MLP neurons of a small language model. Each row is named by its layer, matrix (down: output weights) and neuron, and shows model dimensions 16-143. Each number is 200 + 40 x the weight over its row's rms, rounded and kept within 0 to 999. A neuron's up and down rows have the sign that makes its largest values positive.
After each neuron's rows, "fires before" lists the tokens most often just after its 100 highest values on Wikipedia text that the model never trained on.

L5.down444,241,197,197,111,209,246,275,202,205,211,191,195,216,169,200,137,208,206,178,251,195,152,220,253,164,160,229,196,153,135,280,237,154,144,217,168,209,216,150,175,201,255,216,190,204,244,267,263,219,162,275,209,236,221,201,188,251,272,204,220,214,262,125,213,120,206,165,184,181,231,153,260,116,229,241,178,85,186,194,183,139,175,184,223,172,173,233,195,201,208,174,235,175,178,261,163,246,195,158,154,101,219,166,170,173,178,257,276,196,172,103,155,227,231,178,194,235,189,222,240,196,294,222,246,208,225,175,188
fires before: "al", "il", "m", "W", "t", "ia"

L5.down360,229,253,246,249,257,164,254,284,246,137,189,181,206,230,254,170,185,132,239,296,197,215,198,251,260,221,116,192,202,232,194,137,200,249,240,160,180,150,146,222,188,190,217,183,195,203,234,189,143,244,206,273,178,225,204,155,235,165,128,223,185,220,179,190,165,230,274,316,174,214,195,182,221,245,288,172,218,232,178,207,177,214,179,203,171,226,202,179,201,217,191,240,128,201,245,198,263,263,205,317,167,234,176,180,180,215,215,169,181,160,188,201,199,213,209,29,134,172,163,212,186,162,187,212,186,204,196,115
fires before: "w", "k", "ain", "t"

L4.down85,168,243,197,227,228,164,170,177,154,202,187,176,214,217,189,167,313,153,200,292,218,192,199,301,172,178,235,253,225,214,219,199,202,211,172,243,155,247,204,185,143,260,232,166,208,138,207,185,240,237,120,165,215,220,235,195,266,138,182,207,267,230,239,205,209,183,190,131,200,291,243,170,263,298,260,217,155,238,199,147,253,201,142,235,201,203,124,209,186,170,150,184,129,252,156,179,233,180,157,149,234,152,217,171,194,183,178,152,171,181,269,216,253,147,216,215,115,194,143,263,196,170,169,201,187,205,213,262
fires before: "z", "us", "am", "ap", "c"

L4.down67,143,194,177,184,152,252,157,122,186,212,179,186,183,242,189,185,243,185,201,245,205,162,243,247,234,248,134,197,225,200,151,235,223,106,187,210,215,234,194,187,219,265,173,143,207,105,170,167,256,151,153,184,180,282,217,273,206,190,165,154,212,193,214,202,190,128,202,204,229,256,241,197,169,149,239,181,244,275,192,157,245,189,181,167,262,271,149,248,207,134,136,172,282,206,132,179,175,228,215,204,273,245,150,196,128,207,225,138,174,179,167,239,195,202,277,229,213,207,260,166,213,214,172,148,207,204,236,173
fires before: " the", " 19", " 201", " 18", " 200"

L5.down16,200,136,232,157,143,266,249,179,234,220,188,186,297,297,187,184,256,199,255,185,177,213,222,188,119,236,206,217,186,188,225,172,164,176,213,249,242,196,174,179,212,206,169,175,152,203,143,131,244,129,231,244,227,188,184,252,202,247,180,226,299,260,172,176,174,134,196,170,188,194,195,194,254,261,189,123,212,203,241,178,195,237,198,228,197,235,172,184,194,155,239,164,265,170,160,144,264,217,153,202,160,222,178,191,226,203,162,201,112,195,277,170,229,195,270,218,154,209,180,136,187,186,204,196,224,204,237,237
fires before: "o", "al", "ay", "ist", "a", "ish"

L4.down385,158,248,190,280,201,175,170,195,225,140,178,205,202,232,247,255,258,202,184,242,135,253,242,243,177,235,224,228,230,170,169,165,226,144,202,208,167,55,206,219,202,269,181,176,201,242,127,155,240,231,251,199,225,229,186,210,219,196,110,214,177,256,223,234,163,199,260,208,188,168,154,140,263,171,97,177,204,255,213,160,184,189,190,261,224,230,244,247,246,222,167,206,207,219,129,192,179,152,156,240,138,247,249,254,223,222,93,150,174,197,159,158,214,175,231,157,182,231,159,205,240,193,232,259,198,271,201,217
fires before: "ou", "at", "e", "s,", "am"

L5.down439,204,202,238,176,261,235,232,163,211,195,212,189,236,177,138,205,178,245,231,223,137,246,240,204,250,124,219,315,170,162,219,176,152,198,120,162,169,148,221,190,226,259,253,146,203,165,244,173,185,189,201,172,247,113,214,243,257,215,181,265,181,132,166,233,170,206,245,134,218,251,102,152,170,216,249,193,190,186,168,219,219,216,192,269,162,202,208,165,175,138,209,238,236,199,244,259,176,222,178,132,230,216,214,223,128,183,166,245,223,183,154,269,273,242,199,212,228,228,247,249,205,199,138,186,241,167,172,180
fires before: " in", " by", " on", " and", " from", " as"

L5.down490,226,229,175,236,175,194,205,229,209,193,122,282,263,153,242,187,162,251,188,282,238,197,178,163,210,261,224,201,249,164,215,198,220,222,196,258,177,209,144,203,232,221,215,225,68,214,203,247,168,189,230,196,207,223,242,146,227,255,143,246,185,239,268,208,225,201,174,222,180,192,221,146,182,160,167,232,223,193,154,160,242,220,183,134,179,268,118,120,130,212,147,153,157,196,283,168,189,255,224,268,197,184,159,192,200,153,188,163,219,207,190,242,247,219,169,238,140,225,252,222,226,192,182,186,202,258,185,208
fires before: "y", " of", "ic", "n", "ing", "ment"